MLP neurons of a small language model. Each row is named by its layer, matrix (gate and up: input weights; down: output weights) and neuron, and shows model dimensions 64-159. Each number is 50 + 12 x the weight over its row's rms, rounded and kept within 0 to 99. A neuron's up and down rows have the sign that makes its largest values positive.
After each neuron's rows, "fires before" lists the tokens most often just after its 100 highest values on Wikipedia text that the model never trained on. A number after a token or word is its count.

L2.gate365:39 55 49 67 57 35 37 60 61 63 45 49 60 45 69 28 68 41 44 79 57 49 78 64 37 59 41 64 44 59 53 44 24 51 22 60 44 43 34 36 41 64 48 39 45 54 47 53 61 57 57 12 45 29 40 47 31 59 51 75 57 61 60 64 50 66 60 73 50 41 46 61 40 46 60 45 47 39 33 55 38 58 55 32 20 47 31 40 39 43 39 36 37 54 67 48
L2.up365:66 46 36 48 50 55 47 67 58 64 51 31 34 55 37 29 40 35 57 43 47 70 56 56 60 65 54 45 55 48 49 32 39 47 34 35 59 68 68 41 54 48 58 52 45 40 47 48 38 47 45 39 43 54 44 60 37 66 37 50 40 81 47 36 60 48 53 68 34 43 47 39 36 53 30 70 46 43 55 49 44 67 60 48 40 64 51 62 46 56 38 38 51 47 39 72
L2.down365:35 47 47 59 50 58 41 55 46 67 70 43 56 42 47 57 32 67 61 28 50 43 47 29 49 51 29 51 49 55 52 72 49 33 45 33 66 56 40 54 44 36 39 51 60 53 32 46 34 71 65 53 68 51 36 49 32 47 51 54 73 55 51 49 38 52 48 34 70 37 49 36 42 36 47 60 63 47 41 60 36 65 36 57 63 50 48 39 55 40 34 50 38 54 24 55
fires before: "s" 81, "em" 4, "\n" 4

L2.gate696:43 56 62 53 58 59 38 62 61 59 41 36 48 31 50 77 66 66 35 33 60 43 43 42 51 28 41 67 37 55 49 46 38 56 20 48 52 66 36 47 51 60 47 37 32 63 50 36 41 45 66 41 34 67 30 50 36 39 31 31 43 45 38 44 67 48 67 55 53 39 55 73 83 41 32 31 66 50 54 44 71 54 53 59 54 62 34 52 28 62 25 41 32 47 38 41
L2.up696:41 56 40 50 71 49 59 27 53 59 48 33 44 44 50 69 49 68 44 70 80 54 60 47 72 35 57 57 45 55 44 46 48 58 49 48 49 70 39 55 74 63 19 32 63 61 62 43 80 45 47 58 55 37 45 55 47 49 47 39 44 64 55 50 56 41 54 35 58 57 48 29 52 37 50 54 35 30 65 40 49 52 50 45 56 57 40 49 32 44 63 68 43 59 40 49
L2.down696:33 47 47 73 53 48 51 42 47 55 48 14 48 55 40 64 56 52 25 50 41 50 34 49 54 59 41 47 59 42 40 62 55 49 38 32 46 92 35 51 53 41 54 39 44 67 58 23 34 45 59 56 65 16 51 27 61 56 45 55 44 34 40 21 76 58 45 44 34 45 48 60 34 35 65 55 34 41 64 26 56 40 67 51 37 54 25 26 42 63 57 48 39 51 46 41
fires before: " the" 33, " 19" 8, " his" 7, " 2021" 5

L2.gate413:69 65 57 40 54 35 28 28 48 66 52 49 70 48 48 59 39 49 55 74 49 31 34 51 51 61 52 61 72 49 41 38 49 64 32 66 55 67 61 25 53 61 57 47 60 26 71 59 51 77 36 33 55 51 58 70 56 56 51 46 78 43 50 59 61 55 51 64 36 43 73 62 47 40 45 62 53 48 57 55 46 46 35 71 41 40 36 62 47 47 48 69 52 40 51 34
L2.up413:77 33 46 55 60 48 51 47 45 72 45 39 50 43 49 46 43 42 55 39 51 37 52 32 49 46 35 57 61 30 51 33 71 45 55 50 42 58 50 35 48 32 56 56 47 56 51 35 34 36 68 48 51 45 37 56 48 71 22 64 57 35 53 52 67 22 62 48 54 67 48 33 43 45 59 43 42 50 48 49 39 63 40 28 61 50 45 52 75 52 26 42 34 52 28 46
L2.down413:38 56 32 23 38 41 41 43 37 43 64 41 44 40 31 29 41 43 46 47 55 49 50 57 52 43 41 48 57 44 62 43 36 26 56 32 47 46 39 29 46 57 53 43 38 60 48 36 22 45 40 35 55 54 49 26 56 34 46 56 55 54 41 70 48 61 46 66 36 54 57 55 53 50 46 57 57 49 37 51 48 40 52 44 68 51 43 62 51 58 67 40 49 39 59 53
fires before: "ed" 14, "ing" 10, "ion" 10, " h" 8, "er" 6, " season" 4

L2.gate233:58 60 75 51 49 72 23 38 54 65 49 45 55 36 62 21 52 52 38 70 47 42 61 65 63 51 60 54 45 66 44 61 59 54 47 60 54 29 59 41 53 63 40 39 52 76 62 71 52 56 53 46 57 41 53 60 49 44 53 50 50 48 62 36 66 38 25 51 41 46 58 29 60 57 46 70 54 51 70 42 64 56 79 61 52 38 48 74 36 50 54 78 60 49 42 34
L2.up233:53 63 40 57 43 58 36 33 62 41 47 60 52 65 40 24 58 71 57 47 38 36 49 61 65 35 46 23 56 60 66 29 78 32 59 72 39 50 54 60 51 39 60 56 74 51 52 56 57 64 44 53 62 60 42 56 37 75 45 58 45 48 62 41 39 62 47 50 42 61 41 47 56 44 55 43 69 35 64 40 54 47 41 61 58 53 39 56 53 44 56 52 48 63 53 59
L2.down233:42 50 15 65 47 28 45 73 53 46 44 60 53 62 39 57 55 47 62 38 31 35 32 67 49 36 43 35 41 64 53 44 55 24 73 47 30 49 42 49 49 14 53 62 61 30 56 61 50 52 42 62 45 51 38 53 23 71 43 57 55 57 49 51 44 73 73 54 38 61 43 44 46 33 52 29 55 46 21 60 47 58 32 37 56 71 38 46 69 47 50 33 34 54 62 75
fires before: "mon" 11, "mit" 10, "mission" 10, "m" 7, "man" 6, "ment" 6

L2.gate465:53 58 65 65 57 39 41 47 50 67 38 51 64 34 57 53 65 66 56 48 43 32 58 50 56 59 46 48 44 30 45 48 50 41 55 68 36 66 62 39 58 37 25 57 62 56 67 30 36 43 56 66 37 52 78 37 40 50 41 42 41 50 32 54 68 56 24 45 43 32 67 58 70 49 58 38 54 53 31 44 37 34 64 41 36 34 35 55 38 33 56 49 51 59 46 59
L2.up465:50 51 45 49 45 44 42 32 64 40 66 67 41 54 38 41 23 55 38 63 70 51 27 51 46 47 70 64 49 46 31 36 38 52 48 48 72 50 59 50 39 57 62 61 40 57 58 55 44 56 40 25 52 46 40 43 40 69 46 21 65 46 42 58 38 50 51 55 60 51 57 38 51 44 48 40 44 44 34 56 72 31 29 67 57 64 71 52 50 39 33 63 43 39 37 39
L2.down465:52 63 48 32 56 47 52 60 51 75 58 37 46 38 54 57 68 49 34 40 60 38 53 50 70 75 61 43 37 37 47 27 53 40 66 44 45 65 40 52 41 40 27 49 54 62 51 48 54 32 39 74 56 49 63 51 45 50 56 40 50 59 52 50 49 61 53 39 51 22 63 41 48 49 59 48 41 75 34 18 38 55 33 26 51 41 37 56 45 30 61 47 75 49 29 54
fires before: "ed" 13, "er" 11, "age" 9, "ine" 8, "tion" 6, "equ" 4

L2.gate197:52 68 57 70 67 55 36 43 29 66 50 49 66 44 38 19 45 78 47 59 37 47 66 56 52 22 38 53 48 34 49 60 38 45 60 40 28 35 49 59 38 61 65 33 54 49 89 35 56 31 41 56 38 41 61 52 31 42 39 40 51 56 39 42 63 51 57 46 37 42 60 55 46 54 54 50 60 61 37 46 49 56 56 52 30 40 47 54 51 36 24 41 41 50 27 44
L2.up197:49 54 66 76 41 37 52 47 38 44 97 57 52 46 59 41 61 52 46 31 41 37 43 44 44 47 38 45 57 29 47 64 53 37 90 63 47 37 43 61 40 44 56 66 55 52 62 42 40 47 47 56 38 43 38 48 55 60 45 32 53 68 52 36 38 44 59 42 38 42 48 34 43 43 54 49 54 42 46 60 58 40 39 26 61 65 54 33 65 58 36 38 54 43 45 52
L2.down197:46 45 61 53 44 34 51 54 39 42 52 50 48 69 47 69 37 45 32 41 40 49 65 43 26 59 54 31 67 36 23 46 50 60 60 62 51 57 69 16 60 30 65 49 32 39 58 84 50 51 52 53 58 48 39 50 59 64 48 47 62 48 49 53 33 44 59 43 54 34 48 40 68 54 50 57 31 42 37 60 50 50 41 49 61 42 41 56 68 28 64 72 43 48 52 62
fires before: "S" 17, "er" 16, "ous" 10, "il" 7, "′" 7, " |" 6

L2.gate121:57 51 35 53 57 35 60 55 38 53 57 50 44 58 52 46 47 47 62 38 34 33 46 53 66 64 40 68 47 56 37 65 66 63 70 61 53 40 54 51 67 55 50 40 41 47 78 21 50 65 32 57 59 36 40 50 57 61 39 38 49 51 19 61 52 57 35 77 36 23 49 54 38 46 62 42 41 56 18 55 68 52 75 51 35 54 40 60 31 51 50 49 60 41 72 48
L2.up121:34 44 53 52 55 49 41 39 43 44 57 55 54 67 49 29 45 33 51 61 49 56 41 25 47 41 60 47 37 54 62 48 59 45 43 56 47 57 36 39 68 57 71 36 73 40 45 41 32 48 50 53 37 54 64 54 53 38 71 49 60 64 64 60 41 33 46 56 54 47 42 46 27 57 63 60 36 44 60 60 30 39 38 44 47 43 51 37 61 53 41 28 34 43 63 36
L2.down121:41 44 54 67 64 47 59 47 57 41 48 26 11 58 55 68 56 58 72 52 44 52 33 54 60 68 25 45 57 36 40 41 44 57 51 35 34 60 33 50 56 62 39 57 53 50 36 44 34 64 61 65 65 78 29 38 54 35 64 54 48 53 46 46 53 63 22 26 52 45 53 55 62 61 66 59 48 46 46 64 57 34 57 60 44 32 57 49 25 52 49 65 48 33 22 38
fires before: "et" 19, "le" 13, "os" 8, "an" 6, " |" 6, " 19" 5

L2.gate427:44 47 65 30 60 59 59 39 71 57 42 51 46 43 34 30 62 43 33 58 33 33 64 41 41 42 57 69 52 65 30 62 40 57 41 50 61 46 45 45 48 26 34 45 59 50 40 46 54 36 57 52 43 64 50 53 51 55 64 45 78 39 35 47 47 53 43 43 50 58 45 51 68 59 37 35 58 49 36 66 52 69 50 44 43 47 63 75 70 45 50 36 55 64 45 61
L2.up427:32 52 71 29 66 39 35 49 35 59 51 48 57 46 36 38 49 43 46 52 38 53 57 38 42 66 37 60 45 48 46 54 48 72 52 25 53 29 53 52 69 22 52 54 49 28 28 47 54 42 40 49 36 40 63 57 49 66 42 64 50 73 66 77 39 52 70 38 48 50 43 60 50 74 40 49 48 47 62 34 49 51 29 41 49 52 34 41 36 53 61 40 46 45 59 75
L2.down427:38 47 34 44 59 30 50 66 55 45 38 62 67 61 41 55 50 55 72 73 77 67 46 37 59 43 36 71 43 56 51 64 60 42 55 59 57 41 74 73 52 46 57 60 52 53 40 52 52 71 63 41 42 57 66 45 54 49 10 67 39 41 62 50 47 63 72 43 48 53 37 49 45 29 34 64 37 40 74 42 65 46 47 36 50 53 49 36 50 76 70 41 54 41 71 53
fires before: "s" 26, "ttle" 9, "se" 7, "re" 5, "lo" 4, "ch" 4